From a checkpoint of a small transformer trained on Wikipedia: a variant of Muon for these matrices.
MLP neurons of a small language model. Each row is named by its layer, matrix (gate and up: input weights; down: output weights) and neuron, and shows model dimensions 128-191. Each number is 128 + 32 x the weight over its row's rms, rounded and kept within 0 to 255. A neuron's up and down rows have the sign that makes its largest values positive.
After each neuron's rows, "fires before" lists the tokens most often just after its 100 highest values on Wikipedia text that the model never trained on; "fires on" lists the tokens most often at its 100 highest values on Wikipedia text that the model never trained on.

L12.gate531 [ 98 156 103  90 131 117 172 120 106 122 201 166 171 182  92  97 132 105  93 176 170  82 113 158 166 127 161 118 144 116 115 123 131 164 142 182  75  62  98  71 140 128 134 141 174 136 114  92 210  82  84 143 104 118  95 127  82 146 116 133 167 130 152  76]
L12.up531 [160 116 174 169 132 141 106 149  50 103 109  94 116 118 128  43  79 201 131 123 166 127  58  47 133  86 176 149 134 100 169  72 112 131 165 107 183 155 130 126  87 132 107 122 121 135 164 110 124 115 131 163 104 140 123 143 105 118 132 124 161 120 144 171]
L12.down531 [164 109 127 140 125 133 148  91 171 136 111  91 108 131 113 181 111 112  87  87 174 176 100 111  95 102 133 200 119  88 152 166 116 101 129 153 188 117 140 127 145  83  98 144 152  94  96  90 104 162  84 139 128 132 104  82 175 138  69  89  47 118 132 144]
fires before: "0", "1", "2", "3", "4"
fires on: " ", "–"

L9.gate1094 [143 154 154 105 158  88  80 161 128 115 134  94 129 188 107 206  98 110 114 154 130 185 147 108  30 113 126 144 114 111  92 165 104 141  94 113 150 125 108 153 180 109  99 124 144 119 130 198 123 161 107 173 176 145 166 170 116 138 122 182 131 145 164 190]
L9.up1094 [124  98 138 127  49 137 127 210 184 155 145 163  95 141 143  77 118 178 109 130  97  77 109 130 165 112 144 144 105 129 207 183 139 210  70 128 129 226 179 113 144 141 165 161 166 162  62 126 156 157 107 142 101  81  83 116 138 130 141 166 167 114 114 122]
L9.down1094 [138 132  84 174 181 134 145 110 146 110 142 112 117 155 160 156  68 135  87 128 141 102 158 127 105 100 172 104 160 114  82 172  99 124  84 154  80 146 199 177 168 159  89 140 103 179 158  78 116 146  86 119 190  87 110  87 169 188  97  86 143  73 175 122]
fires before: "1", "2", "3", "4", "8", "5"
fires on: " "

L5.gate921 [ 63  83 159 127 105  61  67 140 111 145 118 141 141 143  92 146 132  92 169 135 108 153 123 143 102 113 120 133  74 131 137 109  79 135 135  40 165 153 111 116 127  91  97 104 159 213  96  90 108 129 104 118 173 125 187 206 151 116  66  71 158 114 129 145]
L5.up921 [129 186 133  91 127 123 126 116 111 145 128 134 206 104  89 121 105  95 161 131 167 204 137 166  98  96 222  70 165 153  86 125 169 157 169  88 147 160 170 145  91 109 135 143 117 134 113 109 121 133 110 106  91 146 131  93 144 205  87 177 136  94 104 182]
L5.down921 [124  92  94 142 106 107 100  68 122 119 102 113 108  67 114 145 184  98  84 133  93 184  92 122 167  76 170 141  85 121  88  91 175 192 127 110  75 138 123 157 121 161 124 155 116 161 201 144 134 124 120 221  57 113 112 157  56 147  68 176 124 145 109 124]
fires before: "2", "1", "6", "7", "0", "3"
fires on: "–", "-", " –"

L12.gate1016 [ 95 148 136 140 144 110 119 110 125  60  98 161 118 110 121 133 133 107 137 162 159 141 128 125 135  93  98 118 121 153  50 126 166 118 134 120 175 124 177 107 143 107  68 159 162 136 153  85  72 105 127 133 131  31 194 100 147 181  46 127 143 112 128 106]
L12.up1016 [114 184 121 136 175 122 103 109 133 130 129 170 112  95  97 132 117 128  94 104 142 106 113 144 172 127 125 146 109 144 137 140 136 114 114  58 163 143 200 138 114 115  96 201 126 134 165 146 118 118 107 102 137 142 144  95 100 141 112  95 124  99  99 171]
L12.down1016 [131 122 124 116 116 151 110  55 135  95 133 119 101 140 127 135 133 127 150 126  96 111  93 109 126 126  79 163 155 149 152 144 125 180 151 157 161 102 157 109 149 181 163 148 170  81 108  99 172 145 186 107  95  85  95 116 148 106 128 152 102  77 140 123]
fires before: "-", "|", "6", "–", "1"
fires on: "\n", " ", ")\n", "})\n", "|---|---|---|---|---|---|\n"

L10.gate593 [109 143  98 119  93  88 187 151  52 137 135 104 102 151 144 153  85 121 112 162 128 114 106 132  64 135  96 154 153 101 177  67 106  97 120  84 118  88 144 131 164 195 161 194 106 136 105 134 143 117  99 159 156 134 108 138 108 129  92 148 186 179 125 167]
L10.up593 [138 136 148 165 141 123  98 125 202  83  90 142 109 121 116 149  79  61 111 160 140 124 115 124 116  94 114 132 155 153  98 164 155 147  72  89  85 143  50 146 117  63 138 113 106 148 102 129 148 112 157 161 136 160 140 188 175 144  83 140 166 150 142 118]
L10.down593 [121 136  80 100 127 102  54  61 190 152 119 157 166  95 131  89 119 132 119 109 147 132 144 116 133 156 102 116 147 127 101 125 162 162 131 138  99 193  93 145 112 158 180 106 115 164  77 169 121 102 189 153 149 102 130 121 153 152 102 157 163  96  87 203]
fires before: " -", " Al", ".\n\n", ".", ",", " |"
fires on: " ", " time", " years"

L12.gate237 [111 120 138 159 204 115  92 144 129  99 140 134 142 134 156 139 120 162 171 117 127 203 123 183 117 100  80  87  88 162 103 128 134 158 239 124 131 145 157 190 119 158 153 143  99 210 129  93 155 132  77 144 117 140 133 123 105 152 101 146 137 129  95 139]
L12.up237 [109 134 132 134 186 136 115 121 178 119 140 146 166 144 171  55 143 227 165 154 141 133 161 131 171 132 130 130 163  66 152 125 166  98 171 114  80 109 125 159 130  86  61  92  39 132 149 120 175 152 140 123 149 170 116 138 166  95 139 130 115 112 109 190]
L12.down237 [ 82 131  91 196 167 118 105 182 167 160 112 136 115  93 107 144 133 143  84  97 102 167 138  96 110  64 141 179 143  82  88 148  66  89 157 151 103  90 125 103  73 123 112  95 114 174 149  67 162 115 148 211 190 158 103 177 154 162 129 182 139 145 146 149]
fires before: " |", "N", "L", " |\n", "I", "S"
fires on: " —", " ", " \"", " †", " Mc", "\""

L10.gate438 [102 117 170  87 103 174  39 153 137  92 123 179 151 144  72 184 135 119 205 115 193 142 134 125 151  62 138 138 148 148 136 105  81 176 108 133 119 152 169 130 197 127  89 118 123 168 141 130  94 139 126 162 129 142 154 152 110 144  98 145 117 150 158 155]
L10.up438 [ 98 135  85  97 143 173 103 126 121 133 148 198 178 137 126 140 134 130 145 133 163 180 203 159 203  99 117 205 118 144 131 139  65 141 147  97  94 145 131 128  77  75 116 114 148 107 102 153 122 109  69 160 139 160 125 203 139 127 117 196 136  99  89 135]
L10.down438 [112 134 142  21 161  96 148 127  88 169 149 131 115  88  83 178 136 133 147 170  90 103 163 121 184 176  94 192 111  88 170  44  65 120 172  93  90 122 103 162 106 175 155 153 135 144 153 131 128  96 146  91 133 101 139 135  99 173 134  87 119 133  74 154]
fires before: " ", " |"
fires on: " March", " April", " August", " Jul", " February", " October"

L12.gate990 [ 99 159  82 114 158 108 159 123  63 165 133  91 132  94 113 146 124 128 144 159 115 136 174 181 134 157  97  93 110 121  79 137 110 190 124  93 142 128 106 141  66 124 105  96 127  88  93 186 139 133  99 172 134 152 169 123 132 148 124 128 122 146 134 137]
L12.up990 [121 149  80 150 173  61  80 142 124 123 104 189 123 147 120 141 178 155 205 102  84 125 121 185 124  87 139 112 118  89  95 106 109 161 162 103 176 138 119 117  91 121  71 100 146 129 113  97 142 189 131 151 137 147 136  58  97 138 133 175 155 135  92 207]
L12.down990 [139 164 209 121 153  90 190 106 164 149 134 121 182 149 104 154 169 114 164 128 113  63 114 123  97  64  88 137 170 176 175 156 175 128 102 158 112 132 168  82 166 127 178 106 121 150 178 122 139 101 112 105 174 143 158 134 129 157 161 124 144 139 100  62]
fires before: "9", "8", "1", " |\n", " |"
fires on: " ", "1", "9", "2", "-"

L12.gate663 [ 86 129 121 148  97 124 103 154  97 142 161 164 148 104 173 104 111  72 103 110 174 112 140 118  90 192 191 150  68 185  59 155  87  92 133 115 132 104 161 149  92 142 102 188 198 122 166 122 130 138  98  90 128 170  73 102 170  58 164 133 132 121 157 106]
L12.up663 [111  81 134 110 128 153  93 196 146 132  96 119 130 105 113 163 137 148 109 188 102 152 167 131  69 147 129 151 119 149 169 114 116 100 150 147  75  45 175 123 121 116  92 149 216  53 159 161 153  92  78  90 115  88  78 123 144 137 149 125 112  72 126  73]
L12.down663 [ 67 138  96 194 103 109  92 143 105  98 134 149 141 135 108  72 128 133 108 174 185 122 100 152  96 119 145 129  98 126 140 143  98 132  65 113 141 127 163 125 153 177 107 205 145  67 160  87 170 131 132 166 164 111  86 137 178  80 172 119 159 100 157 128]
fires before: "6", "7"
fires on: " ", "1", "9", "8", "–", "2"

L10.gate481 [221 177 194 139 138 173 149 179 149 142 103 150 125  72 173 120 193 100 162 174 145 110 108 119 129 140 147 148 162 160 112 129 136 156 129  75  93 138 139  86  72  64 150 141 137 148 153 136  93 104 146 165 121 131  88 136 127 153  84  87 152 132 113  60]
L10.up481 [132 110 141 133 135  90 111 150 121  93 161 160 101 137 157 151 132 127 147 124  83 164  94 150  58 161 147 204  71 206  67 130 170 105 128 113  49  94 153 120 170 130  81  77 137 133 129 193 104 156 156 116 182  60  97 105 151 116 197  97 148 125 137 117]
L10.down481 [ 97 146 162 104  88 159 120 133 124 115 133 115 144 105 157 140 157 107  95 156 128 108  80  74 136  91 132 178  92 128  52 146 104 134 152 115 103 112 102 124 132 105  76 103  78  75 151 137 179 119 167 103 154 195 140  94 135 149 117 136 103 194 109  75]
fires before: "0", "9"
fires on: "2", "1"

L12.gate576 [148 140  57  53 142 115 150  93  94 108 165 163 138 160 104 160 145 155 139 119 169 110  94 112 105  53 136 112 169  78  96 114 110 125 133 100 155 144 171  86 162 100 200 173 105 171  74 152 150 153 130 132 107 164 133 121 127 156 130 122 179  98 139 184]
L12.up576 [107 127 119  93 121  89 103 146 125 123 139 181 175 100  62 177  89 116  89 123 126  68 141 143  81  78 123 115 137  84 107 126 133 145 144 156 207  97 137 149 107  80 118 134 150  89 203 179 169 143 156 154 127 173 124  69 146 144 120 112 123 116 176 218]
L12.down576 [ 93 153 127 118 158 113 155 164 159  74 136 135  89 141 138  58 138  90  57  78 106 125 133 142 103 102 113  90  89 108 106 134 169 154 197 117 118 179 131 124 134 137 217 160  90 162 114 148 174 132 126 168  84  81 114 145 112  86 125 189 160  80 145 164]
fires before: " -", " |\n", "}", " |"
fires on: " ", " ±%", "^"

L9.gate1208 [178 149 131 176 132 174 101 118 107 141 153 151  98  89 149 121 111 104 151 137  84 153 175 141 131 203  77 153 139  85 173 116  90 176 153 125 149  84 175 127 147 149 141 151 133 166 138 163 155 108 113 110 162 140 113 132 104 196 169 124 119 102 127 161]
L9.up1208 [123 172 154 122 133 131 147 128 126  56 142 121 162 162 149 154 124 118 156  95 125 112  76 147  84 113 168  98 118 103  65 116  92 145  98 133 218 131 114 106 168  58 199  80 119 131 133  72 120 194 131 167 136  89 140 148 153 135 111 106 169 111 148 166]
L9.down1208 [150 187 148 103  62 126 137 178 161 161  93 126 124 147 137 103  98 119  91 141  79  88 118  99 101  70 157 141 162 169 154 173 135  80 132 200 106 113 125 111 153 130  85 176  92 179 125 193 119 132 131 124 186 119 147  41 141 136  90 113 157 184 143 139]
fires before: "1", "2", "3", "6"
fires on: " "

L10.gate158 [173 105 161  98 185 128 113 118 104 132 173 107 131 100 142  62 137 103 114 194 115 162 130 197  85 159  88 118  97 166 107 120 115  63 110 145 169  67 113 114 149 161 161 131 146 173 118 167  98 128 147 118 140 130 150 161 170 165  92 160 159  96  74 160]
L10.up158 [131 230 146 172 133  92 102 175 136 180 131 151 146 140 146 147 112 132  98 112 190 131  98 107 117  89 136 107 146 174 160 126  89 206 165 102 133 164 207 107 181 137 123 128 118 131 104  69 103 164 149 102 146 142 147 159 170  97 134  61 168 113 117 156]
L10.down158 [ 88 147 110 129 130 120  90  93 100 143 123 147 124 137  96  95 103 124 151 100  89 109  86 107 131 162 164 101 117 138 112 181  80 118 119 206 151 141 130 126 161 107 169  97  69 213 106 131 134 119  97 125 171 195 124  58 123 161 101 154 127 169 156 129]
fires before: "0", "2", "1", "6", "4", "5"
fires on: " "

L9.gate1144 [ 91 136 164 119 156 141 159 102 166 156  90  64  73 122 143 126 101 184 101 144 136  57  74 157 129 124 164 106 158  74 121  67 140 188 152 147 133 102 167 128 120 115 133 140 136 126  95 181 102  92 108  97  70 171  82 128 129  88  39 121 120 121 173 137]
L9.up1144 [159 115 150 140 120 101 155  79  89 155 129  85 110 115 105 104 159 125 160 121 178 114 123 183 167  76 106 183 134 171 146 117 128 126  95 158 138 130 138  69 148 151 190 128 157 157 144 119 140  82 156 121 179  98 136 160 120 155 103 173  73 160 140 201]
L9.down1144 [134  65 157 131 107 147 143 136 136 161 138 198 108 118 154 149  56 150 101 118 107 107  59 122  92  45 172  96  97 147 150 107 120  87 125 136 120  98 164 112 132 154 150 124 120 136 166  85 110  97  89  70  91 140 118 147 143 100 114 132 146 143  79 134]
fires before: "1", "9", "7", "8"
fires on: "9", " ", "8", "0"

L2.gate842 [102 170 109  90 104 140 123 131  87  98 165 187 136 104 225 125  85 181 109 135 162 112 122 127 144 147  91 139 149 102 170  28  90  68 122 161 104 136 125  52 128 166 134 130 154 103  90  89 133 151 162 125  66  78  74 175  89 191 114 195 131  95 111 142]
L2.up842 [106 205  99  82 136  91 131  67 146 111 173 159 119  76 196 133  87 125  98  72 125 123 135 114 128 152 109 117 151  94 141  44  87  86 132 172 130 135 130  58 134 188 150 144 116 111 141 102 156 110 179 109  60  98 101 149 135 156 102 149 178 135 131 160]
L2.down842 [154 125  97 111 159  88 111  56 145 140 137 154  96  74 161 145 119 165  78  93 116 121 136 132 120 137 114 118 134 101 130 119 124 133 147  88 132 133 121  68 168 133 113 123 191 154 113  92 115 135 106 150  95  73 104 102 106 148 162  71 113  82 123  85]
fires before: "==", "The", "In", "===", "He"
fires on: ".\n\n", ").\n\n"

L5.gate1063 [167  83 123 156 172 144  98 121 140 210  90 137  91 160 134 126 111 106 142 138 124 132  78 148  91 129 154 110 154 133 149  86 146 146 114 105 145  92  89 139 131 128 150 172 111  59 117 123 159  74 125 115  68 134 158  87  92 109  94 131 126 136 158 139]
L5.up1063 [157 144  99 113 152 162  85 164  92 117 172  90 168 164 160 106 124 157 178 118 168 110 160  92 149  54 151 103 129 128 136 108 149 123  86 138 141 130 124 113 126 140 149 184 127 127 118 108  95  81 105 121 101 209 122  91 103 173 135 149  87 117 103 120]
L5.down1063 [125 144 170 109 101 148 140 142 137 135 123 163 102 142 126 154 111  77 146 161 135 138 116 168 168 181 121  98 156 129 105 122 142 123 168 164 108 159 147 125 133  85 102 174 132  81 190 110 155 157 102  79 169  77 167 149 166 119 125 102  95  99 150  78]
fires before: "2", "7", "6", "3", "1", "4"
fires on: "–", " "

L5.gate131 [120 104  54  89 171 165  85 155  96 229 144 123  86  61 114 181 147 223 138 184  79 120 216 119 133 144 136  87 154  85 147 165 121 153  81 122 217 126 123 116 109  86 148 122 133 158 102 141  84 161 173 192 140 126  82 144 119 102  90 110 110 117 109 153]
L5.up131 [155 114  95 131 203 160 136  96  54 219 124 159 158  58 132 185 145  86  99 150 102 138 163 112 108 138 146 104 119  95 161 135 128 149  86 140 143 159 140 138 121 115 188 119 173 174  77 160 127  80  96 146 120  96 134 110 117 104  88 166 149 146  86 155]
L5.down131 [136 130 103 128 175  84 151  96 183 204 133  96 132 115 140 120  72 131 166 102 126 135 126 160 128 114 160 119 124 125 151 143 129 121 162  89 134 109 132 125 147 151 126 108 190 130 136 134  88  64 200 171 162 155  58  50 152 182 129  87  92 112 125 131]
fires before: " the", " his", " "
fires on: " of", "===", " during", " During", "During"

L10.gate1194 [169  79 155  99 176 163 121 147 196 111 118 169 143  86 183 126 155 105 130 147 160 171 155 109 167  73  64 144 112 149 104 130  77 134 130 159  83 159 118 133 103  39 137 122 153 154 104 102  78 113 122 149 103 150 131 186 119 125 157 154  88 102 114 109]
L10.up1194 [118 135 134 121 141 131 197  94  78  65 163 112  96 129  80 104 147 132 169 168 112  65 117 157 135 108 142 178  53 174 125  98  54  99 120 123  99 137 136 191 140 173 120  82 142 159 176 168 139 145 153 102 164  61 136 146  76 105  96 127 183  74  78 153]
L10.down1194 [157 173  92 154 140 155 140 137 159 131 151 162 129 159 173 133 164 141  67 113 110 129 132 152 182  84 105  85 115 184  95 102 177 103 113 114 166  86 127 130 131 161 121 147 156 145 118 166 120 129 170 100 117 183 140 115 129 145  99  95 104 105 104 126]
fires before: "9"
fires on: "1"

L12.gate442 [ 88  54 118 161 172 176 116  83 139  78 140 186 173 115 131 142 110 134 183 137 168  87 114 112 166 102 133 157 167 130 116 126 129 193  97 173 155 158 142 111 156  99 115  95  97 101 116  97 184 143 155 147 158 119 101 159 151 115  94 134  74 144  90 132]
L12.up442 [144 105 166  93 143  59  50 109 133 150 106 109 154 119 105 138 128  74 138 143 162 119 138 155 182 135 104 113 108  76  68 118 129 134 114 130 156 137 113  69  76 155 138 163  54 142 183 129 134 159 119 109  99 109 115 144 120 122 112 143 166 137  39 110]
L12.down442 [125 132  97 161 142 195 121 128 133 147 112 197 149 119  52 117 111 125 105  93 159 130 114 145 116 157 138 112 105 143 111 142  82 108 141 153 103 127 102 117 173 100 134  90 159  98  95 128 106  86  97 136 110 131 180 104  90  46 114 145 177 137 134 167]
fires before: "2", "1", "3", "8", "5"
fires on: " ", " c"

L12.gate352 [116 125  97 120  99 125  70 144  97 144 200 121 135 103 100  97 126 122  81 151 116 103 120 130 147 158 174 175  79 158 120 121 122  82 186 134 114 112 140 167 112 192 145 150 130 162 110 127 160 112  81 172 143 142 123  81 134 119  80 114 123 154 151  95]
L12.up352 [114 107 126 149 107  91  94 152  98 142 110 146 119  43 178 130 118 197 135 148 144  88 172 114  64 131 155 164 104 129 123 155 164 130 136 125 131  82 123 163 110 166 169 174 106 150 157 123 125  93  67 168 103 157 130  86 126 175 120  79 105 143 194 127]
L12.down352 [ 68 111  97  98 121 113 136  87 131 118 166 116 113  67 142 123 160 134 143  77 144  93 102  99 169 147 170 113  90 127 146 105 142  92 166  92  90  53 172 115  78 164 190 127 166 165  97  99 135 123 183 183 209 115  76 156 161 103 114 147 126 152 169 150]
fires before: "6", "4", "ual", "asc", ":"
fires on: " e", "2", "8", "9", "1", "ag"

L10.gate136 [120 105 143  42 167 131 121 101  62 150 109 152 143 117 165 135 147 150  66  96 127 133 165  88 122 120 114 126  88 158 128 120 135 102 108 110 130 107 103 136  84  86  96  96 157 132 141 116 152 125 116 210 178 144 129 169  83 152 163  60 102 110 143  64]
L10.up136 [130 130 164 114 143 153 137 105  81 123 149 185  90  54 136 133 122 163 111 111 162 147 180 107 126 129 122 169 177 109 133 164 158 170 101 157 177 156 167 164 150  86 106 103 176 110 101 146 124 174 122 162 180 132 124  79 129 163  95 187 127 165 130 134]
L10.down136 [133 168 124 118 151 174 170 117 175 214 152 161 114 100 102 101 113  75 169 153 147  66 131 141 147 191 165 122  92 121  77 107 136 179 113 157 139 105  83  98 130 142 131 122 122  90 178 140 111 122 161  99 169  51 139 110 187 116 104 103 148 104 150 152]
fires before: " |", "0", "2"
fires on: " ", "2", "-"

L4.gate288 [102 113 117 142 137 148 185  46 153 138 187 146 140 140 156 164 126 129 125 117 103 127 134 149 142 162  95 100 138 151 154 107  53 132 141 141 129 160 231 111 147 145  42 183  89 174 168 132 143 136 138 101  85 119 117 143 124 179 153 132 156 148 146 193]
L4.up288 [ 89 135 106 177 155 154 123  28 129 137 154 176 171 122 168 159 101 145  89 125 138 103 174 100 162 109  99  81 158 136 142  88 150 138 181 151 122 105 149  89 179 170  81 179 131 112 162 114 150 145 158 134  86 129  78 149 131 184 143 138 196  35 141 166]
L4.down288 [125 116 105 123 135 137 104  51 147 126 150 148  90  83 182 135 126 163  61  97 134 106 140 110 155 141 128 102 146 126 149 135 123 105 166  70 100 141 154  70 169 126 103 151 202 121 124 100 124 142 107 201  87  82  87  95  94 170 193 100 170 117 133 134]
fires before: "==", "===", "In", "|"
fires on: " |\n\n", ".\n\n", "\n\n", ").\n\n"

L2.gate783 [112  93 161 238 159 125  86 188 136 155  59 158 145 123  98 131 137 186 154 134 133 147  81  98 114 118 118 183 127 169 130 105 121 157  96 100 136 127 140 164 141  93  55  98  61 120  89  69 111 102 127 106 131 136 172 123 115 131  72 122  93 126 148 150]
L2.up783 [161 103 181 169 115  88 148 116 151 134 139 110 123 132  93 112 180  81 102 106  63 141  98 159 140 112  93 160 170 153 158  84 161  83 164 162 157 138 148 171 156 151  96 160 113 162 138 171 132 142 108 131  59  86 134 114 132 166 168  79 170 114  26 139]
L2.down783 [159 188 124 158 164 150 155 141  93  99 159 145  86 155 141  71 152 126 153 182 110 119 144 107 167  64 172  78 137 188 127 121  57 135 172 155 155  99 159  88 147 126  90 157 104 137 118 169 149 115 140 143 107 106 222 156 126  84 106 122 148  90 164 163]
fires before: " |", "2", "1", " |\n", " |\n\n", "ate"
fires on: " ", "/", "7", ")", " immedi"

L10.gate647 [191 109 110 170 124  75  98 133 137  84 168  87 110  69 146 171 153 192  92 115 136 164 133  80 139 131 141 112 155  62  80  95  69 129  73  98 117  97 133 167 133 140 108 109 146 140 116 113 140 182 102 177 116 169  83 128 130 155 143 131 131 162  93 137]
L10.up647 [161 134 102 103  93  59 171 154 143 112  98 135 111 118  73 109 198 108 100 131 120  81 113 166 143 161 134  85  89  80 181 127  97 192 129 102 109 208 181 170 151 105 151 107  99 126 148 231 161 135 100 154  68 124 173  96  73 145  58 125 113  63 124 202]
L10.down647 [126 158 114 126  94 121 107 142  73 145 151 156  62 112 122 119 112 160 154  88 135 121 158  90 211  97 163 107 119 205  78 123 118 168 150 129 121 143 153 181 116 190 101 116 126  80  90 129 131 158 100 142 154 136 158 115  66 130 191 116 135 100 141  93]
fires before: " |", ".", " m", "m", "\n"
fires on: "0", "1", "9", "8", "4", "6"

L9.gate588 [118 113 189 110 123 175  70 128 158 141 131 147 185 137 118 192  77 114 153 130 123 123 117 109 152 114  69 126 157 158 143  97 115 160 136 177 113  76 139 173  52 164 137 165  70 191 208 134 119  78 131 141 159 181 116 112 161 184 148 107 141 155 137 139]
L9.up588 [110 143 141  99 122 164 155 123 110 141  74 166 137 115 120 145  75 121 137 125 106 172 124 113 179 155 114 138 105  90 120 127 133 107 157 160 129 159 170 190 167 104  86 152 138 112 151 115 146 142 141 118 242 106 148 152 131 174 114 176 103 111  79 142]
L9.down588 [172 125 119 110 152 193 110 137 148 160  97 142 118 104 103 105  96  99 103 104 143 103 134 126 144 145 132 136 151 141 137 185 114 135 134 197 113 106 160  77 248 118 124 141 148 174 128 118 118 126 176 125 176 113 138 137 210  79 103 171 179 112  88 172]
fires before: " |", " |\n", "1"
fires on: " "

L5.gate624 [137  74 159 129 143 118  98 111 117 142 170  91 155 122  68 117 196 134 148 121  92 136 159 102 114  90 124  76 135 170 125 106 100 146  84  92 165 131  70 175 121  77 102 135 104 109 129 141 141  91 129 166 138 171  99 155 137 145 209 160 136 153 142 112]
L5.up624 [128 178  61 213 171 178 144 189 119 106 137 161 157 100 113 133 128  92 211 128 113 146  98 110 181 117 127  91 147 102 123  74 160 178 116 118 149 183 154 121 111 161 136 145 104 188  62 128  97 149 124  96 160  91 106  90 103 136 162 167  97 108 164 149]
L5.down624 [153  80 164 144 183 125 161 137 120 151  94 175 180  78 111 129 131  76 200 120 114 159 108 112  99  63 165 124  81 152 145 104 121 150 144 129 186 133  91 116 117 139  92 148 137 117 130 130 132 179  98 113 131 144 103 122  98 119 119  79  93 114 105 117]
fires before: "0", "1", "2", "3", "6", " "
fires on: "–", " |"

L12.gate25 [138 110 125 163 163 184 100 120 126  80 163 127 144 127  92 154 170 117 136 181 156 118 137 119 162 141  77 107  81 162  51 101 136  99  84 121 126 100 177 150 139 131  75 158  83 124 105  91 188  65 182 152 134 142 168 139  99 139 143 132 102  85  93 159]
L12.up25 [ 96 181 134 153 108 164 125 147 136 201  92 102 140  94 164 171 108  74 159 113 170 149 150  85 143 153  77 119 152 143 169 162 137 171 189 109 134 152 129 146  91 155  94 153 139 131 183 133 135  91 123 124  94 145 112 134 123 141  84 168  95 100  80  77]
L12.down25 [168 178  87 131  91 161 113 145 100 170 140 138 118 130 146 130 131 127 129 130 136 106 136 112 100  97 114 175 177 156  94  90 111 129 115 211  90  51 144 130 204 101  62 132 108 154 149  85 150 144 100 153 176  90 114 123 193 109 107  93 154 130 150 162]
fires before: "1", "2", " |", "0", "5", "3"
fires on: " "

L2.gate323 [159 164 112 169  49 173 106 159 149 184 131 133 174 146 150 123 114 111 131 138 145 114 112  93 116  83 180  96 128  86 174 125 139 198 178 105 147 131  66  86 142 104 157 129 144 171 137 125 131 115 145 144 125 135 129 104 141  65 140 138  93  93 174 153]
L2.up323 [ 89 117 107 177 136 126 109 155 147 175  90 152 170 111 114 133 150  96 156 134 110 133 106  69 184 142 111 135 110 167 115 143 113 184 103 130 120 101 114  72  73 147 162 131 158 178 108 117  77  98 127 156  67 153 123 104 158 123 120 147 142 107  82 169]
L2.down323 [123 208  83 148 125 119 148 145 133 132  88 168 161 123  61  80 160 110 130 144 125  85 102 112 128 191 132 106 150  96 133 114 117 131 167 102 149 137 138 141 135 168 131 183  60  73 122 166  86 148 104 132 174 116 128 108  88 162  95 102  82  71 159 156]
fires before: "0", "9", "2", "3", "6", "1"
fires on: "1", "2", " ", "_{"

L9.gate81 [107  61 101 109 130 177 127 140  59 131 158 121 183 109 147 138 121 159 132 120 159 135 119 182 147 112 106 115 169 136 136  67 137 116 189  91  95 187 169  83  85  92 120 162 190 183  96 156 110 111 128 131 107  61 119 191 149 104 177 136  89 166 139 123]
L9.up81 [167  69  53 130 132 128 142 103 111 116 169 111 151 123 109 134 113 136 133 169 129 107 132 114 129  64 145  96 134 135 172 154  72 142 105 118 140  99 107  92  94 152 157 154 137 160 143 142 196 180 164 181 120 119  81 110 196  93 130 126 104  64 109 128]
L9.down81 [127  94 101 145 124 149  66  97 153 111 131 152 141 159 131 157 117 100 108 150 126 109 124  91 110 155 142 162 116 164 130 176 138 162  58 110 176 110 169 141 121 137 122 129 189 169 121 160 132 149 151 173 193  64 117 110 106 185 111 118 133 117  84 194]
fires before: "===", "|", "==", "The"
fires on: "\n\n", " =\n\n", " |\n\n", ".\n\n", "==\n\n", "===\n\n"